{
  "d_model": 512,
  "norm_eps": 1e-06,
  "tie_embeddings": true,
  "optimizer": "muon_variant",
  "schedule": "wsd",
  "final_lr_fraction": 0.0
}
MLP neurons of a small language model. Each row is named by its layer, matrix (up: input weights) and neuron, and shows model dimensions 0-169. Each number is 500 + 50 x the weight over its row's rms, rounded and kept within 0 to 999. Numbers have three digits each.
A block is one neuron, or neurons of one layer that tend to fire together. After each block is what it responds to, as a language model described it from the Wikipedia text at the highest values.

L7.up485:504530498440509443472555449505475436485512499480438500603450535421387455383485572445549502502551457383436444517416524533544506546564497423546524498528504541349537587435494604391509445441453515581519544407511391459434524470504567508487523572447443531555582629506519525495434483485554494524501461516620468415462550478521491566475572545469496558477463493442555500488529482487582491475535506451502491562522600463560576701461531563544506352468503531566576498486508516521466519450512582555460427450553466417455517491
L7.up536:471537462492462425469471481553453588501485524444535468431515459447475509532517502561415498546405525616437521435456495525497588507497531395542540516531598447533505435610459455512519479588536578544384479497495509528496484532468519485514481450494462528513496446491623475608513500439394475535481435493497511548569476569480528466610536449480493485416379501568541530537501500591629433428546546440532527473509513589511503584491507481478527611543494421613515433501483484421529523442406427561488574540566472422436561539
L7.up582:483451565488508476472566444445493511454463463456493465558544458484459431463499481529467436546448601562560535471627553526541520497619513488523501491595521476486541551416446520480490478459491470555546470509435513560510581520513570548486461509428520527495445528441477472506348463517533481452526371478541499459523442514459515481454463554516511499501419418365530478643443434558544537451532485482527494505576506528583538480447524506626521490462483475549564437520524544548512472476495566506502537490493575540463509493
L7.up589:443505566487361444551539456495391504410475554479478487525577467529599397537419414471598540524544455524403484509483463510446484502471433510441481472445539480476506481574483515495540528489514521495507492523469421525512601472562417587537440480500508541387573549558516496415506492541452435550522484487530498496459576576474506533490513612390498541582582457511541577519483452540495554464402470466492560457427466496493530534494523489468607540536545357472562477385536459416448487439479498532532515460578545437519523532
L7.up650:568455528484551515419430456512491507522470506546492426481476473509524397478553485496485569493445483501579567424486446485418596587494535383492517564482508482457511421562480562503520494534547508492451514478534528489492539549491543514477436494562462505510495563508486422439523458569473464550487548498548488469499464440494455449546517523443637476512521469528430457549474476410582440501591471557510495428451554541447523538501505575476450444571448479462503439462397496531518432456518465490469546596636530493449453551
L7.up920:495470488541508385484502560546454532461530483569526488519468526527439575432539495533525528477429503572547494460573477527487481447479511465498431523585489410471569537505428454438603530422487499576565465506440579523467540490512533471418489494458440523486502480510454538442531500565579433574457495518498555467486485508426533490479451506543476516537451513495547442528452460506550409470474550431508553483407472511499520459481564559446514462470463431512486463463458507499451573425537466476484446493525510405472550574
L7.up1062:528499473466549521535428487423519534537506502510507557481485434468435506556436499491509495515591464391554473429472499510529548444487509473504626581525503479475516559531431465548443512501499484528573480527550528412474487528457474502573528441560529490405489467470551483462499525542471528519510580426521386480554578471499585514565525515524491455480518471465447505544433537493559387475597504482514500635528604506452607567516512504548502538436424548574525537502600585543424426480437501433582470451539467724396487387
L7.up1972:553559569527405536559529479516486483449534489540501429488540504483469424538523478545588513446504504516506430489574452526495520501468520495448439627560537499498558443519337408461500473509500491591447468552433546598475565480500560547558468542439473517486515561521546465485496570538511356558410449528516405579457437520463539511511567470442491513486498533500590592454496537508504536500422495541508543550440550482439614502533534435465579523567560403512502372522464467526545576370587441492501463539588554624424442503
Table score-difference digits. First digit after a plus, minus or dash in sports table cells, as in −16 or +10 goal difference; weaker on mid-word fragments like m-od-ified.

L7.up270:484521500459480483487430487455521534571479436489495420437488500448534407441478508524460504538579519500519623606405538454473579461471485522537514510587534606469451472435408526467560488560437425552512566523506484504519518512486495500574555557426596520436545472497456466457575447520465531552526416454580430536500564450552368474480497425472379493450530406537544499463433533522544438474454495457530477519513475540435466443489481572413576479506475408550577575527533518508565481546450494498546655450495565520432558467
L7.up354:503412536547400508528529480490496541497502428458490423416486503554492511577564488481370519542545497549501471447618528559509471529477483468445429576542602556493507438438511553474483549564502521513465491433569492517525518492448525489478581520536541528542470542514477462559514441546466494529495605403509527559540460433548512480509413468507465536584530417483481462536486519529502449536447458415543455464468543482602452474474487485474512451511568473606516523467427460474511508542485458392446532543459495508385502457
L7.up429:449534522483609437532435463482444479471541492594538488531448540514507550514398472571487551520394471485480486460413455532515581443521572496511490493614516456546462472458542578448541502514538637552447473507480462467527482589550478529524413444446532494442465483419561475545441494463437539522510326529511518569547473516469503582458574416524536525489538561478490449441475552571515389514513423489432545561544473596511568552492521480452507549487439544492483570554488470433541473503487605484510552470551388441503516587
L7.up808:484556505545492590502442473491421453523635494582441464433480516477513495421521586511488569537506518467648497516473540589443523523454602444482517514471554427470556500444588456510426482435562447500506499560456458499424467607489470561388602584431455525446432509403455548543501569519411421472502491503455512541437550576483585513493550452533486555433530441474438433559565445578538469453507550534500414504509440526572450503453605475563525562471458490490538448500448533628520556527631492422478539502518425517543471474
L7.up1225:555543379476511564543492524515431433491576522540548478488549495468417572571483627440425543450538450579440585504459561499554562490441494501466530486480534497522543488423513467525549455435523507481559501542345511491533475474508451510518453486484546528420568509556446478491466492453530533557509482458566427549518508512422474455411491414489638448459478499569425535526529485456431503566453544488444413499557534506412438457499446516553541548453554411565527611442515512550388544506590486453559454454498520485496505609
L7.up1962:442431523549462585507503553502436476532544535521353599441468492555507485488415491502485599638521556435552437516509519450462552519498548445466496501656482458447515456459589521467451535423568533492607445571549523480381441524479460489508450451512496529559466492538450520468544539496453455619550474464457582525417479514458618435483499458483551530465493553553561524619476550582577545546556584470440564423525510622481521499552451618446432359519419496486539429545548508538414506482490484509627581555400487485442503478
L7.up2014:523603404498483472547511540575572522587540469448492481459581518535482482551489499532337590488602497605510534548404495490529422504421487498442433543507473541500535376564460524482514499450543448454565527432522523589490463610440493527424536507510567426545527471503478469578490553445520506508543482499395508532447503447550540503447513579596468527553482568498474428457487550545529523523521482493492494446536473559587467431392494413497491424512537578556550526387443504507531525497586542469505541498577489492448571518
L7.up2033:580560484483450400429516545416541520591553489545521546508508515493548526475366501551455459502506489505534517504466499439498535482560489397464498506444576390566497575514446485574473532469476467529555548447406365485499445444504558523533470564477578505457462501469515520488539489544538459469473569552559526500409518450522501364501471537544467540464484521467464489475488540558595532461468471485553639448551450592531500452532450433463449457504469558519495521521491443472529586546466497504517486514561480458404517453
Preposition "in" after phrases. The word in (sometimes on) after a noun, superlative, or verb phrase in prose, as in best winger in Israeli football, translated in English, in 1992; also 's, its, their, and coordinate digits.

L4.up651:442511498641513479438508441384446487411579486519459558521386490549578511488466464592479496487519475453499595499460411412425482486559561406500499568506480475542402486508473445477558469496509407553543483444503526559511491389536632437592551497544439527522504515431514503423531481459517520475469451386426561468457460438528469437465519594580450462494487463436426548543504553505422475561543608548508573554513559529511526473534515530387510518589550544559532537482561440521602570525555481447498534512398474495543473487
Sentence-initial "In"/"On" and "-in". The token "in" or "on": hyphenated "-in" in compounds (father-in-law, editor-in-chief), sentence-initial In/On/For after a period ("In 2009", "On 5 May"), and "in" inside words (Within, Basin).

L10.up74:497498538517485500471579542467505567496427479517510457423567483514480504498491462484501613425559580544484393481598521456500488588474509445420519504479452555472484434547526593474426447474468464504521547492567492549506451510527532448466444543539500494523445490480435515468450491542415464601523528492406453515452502470458408540459554595572561418440485436449478493485543476627470463499507512489502588455508604542506480533523508415555456518485494396508494517485420539578528497466508575454535455478451552445425564461
L10.up564:486511479396458596648523468490555496493654558404540485563501482509484504475545517504398552467570488483540466552465489457458521526465487458475433424435462437514553515606467432490515510474502369582554549480509558571436507520520551518587478546536474453434505454461361446594485500503557568460444429441468462445484503445529488409495540495440467535537493570405557499449533513508570527518513537584570493625578541525563435442525558494440417525537519463492529557570486480487539428554502514435540449539530577433615534460
L10.up1366:504496442491459547594446478567587491543554558640430531427466494501537477555455522528464533540485432423448473513402495500523575551533475503473574556515506467534448464460547604471411532519602554483600412548485521431456474543505518448521485549492573485514492487574567438459444405555501440452541545553441585461447567551520579547628546453467508404493491465489520492451540540519503516456544503527475566592504558410503386574502451539492527509621516404567518482399426545504530439474395547443511504443577482529561515490
L10.up1554:452535563399437494418478480509614468482548531416487538444534459521484508458525454597505552531549460492529373507574487573554484488438497512464481592499538501532504401535511459461396422434518455491510473535474448579507456507513404536555533543483491498463530488471538482476577576474471550498493512382561429483460379591430439416401496585463565474557452488412453546502583518489508469543575613618513523481535490426500423513493476514458543475488465553439505560574493502487507463541492485520508502494460555579501452602
L10.up1646:507521491491486389515526567553492536569536517550493539544520538529492543443436485545503542581528497584526500506565505429546415548472593488466482472517495559430562367465560475512484465471414511531582541554439497556465434479591489517546508477450467448534519584440507516506577515426550523574567476462544551483542600555515471567472582519570541526576512506422513497467490554503506462548526515490603565470623578550539510544552474584357545542453509502555579554476526472480523425470464419586499545523468655565520620543
L10.up1829:569540520555498501560495470541450536423503428499424437469484516449528439463477474431503489541583476514400490576446534450412496478462556451483521492576476433549438570499522588561426466531528449538543498510498464553475526500611508516533556511503521474571468482457484563452488512526508446487516525476558462567414387470480502364586352542546493536514520521475531441452590591521563523511584539474416580529454525535466482391590544466565506528578551526513538460669436506489539553467550565461586522521479530413469583588
L10.up1899:455485526547516483481469487597475515451488519577436462426507532484494467561450460485593550556386480500590479435449590514493574523447486503565512545391459491466445572512525543483382441409469514477495478502460547482578577488554568518590468533482610448604545553555550628490455556572527471629457505476440464488477526499450552513502484586533579467494484583500512510461546546428501482558534511591499584457529495458539541487555542561505533514626507583493489492602559547476501545504489523483518523414400529436554543447
L10.up1963:438472464473456583454426516488554551520484484485566437411468497409510608473526494513513510524454506568560374459450472467487436507541502549478472653579537526508519470505580502407476451442423532545545465448512607477434432555506457674519515611524444443525507492508543531521499393522564436492523480489462566491601440564549537522497523595581539531518510551467492610466519455496526471532521521497542554483513538442550505542567569481516536439601529430559560447575422452521535497500436555547618535503424536525527472567
Time-introducing prepositions. Prepositions like In, On, Between, during, from that open a sentence or clause, usually right before a year or date, as in "In 1998," and "On 5 October".

L4.up1322:527455556597521532513486415426452462474558474514505466532527460479569523399536515602538491532502465566445521525458487535470488478515551523525446423575551411474493561491494534512539446575472506519374396457388410498462556520448509554525545452464425541486459530483429545543457514518475449529516540454473442542563434504477485475506507496437463604498505500537464507491600438381545461509500486506507511463511546505512478492482529489504554616493429430429492531525456401441427456513521500524385403439518503369528531594
Table statistic digits. Digits and cell separators late in pipe-delimited stats tables, especially the final digit of goal differences or percentages, e.g. +1'0', −1'6'.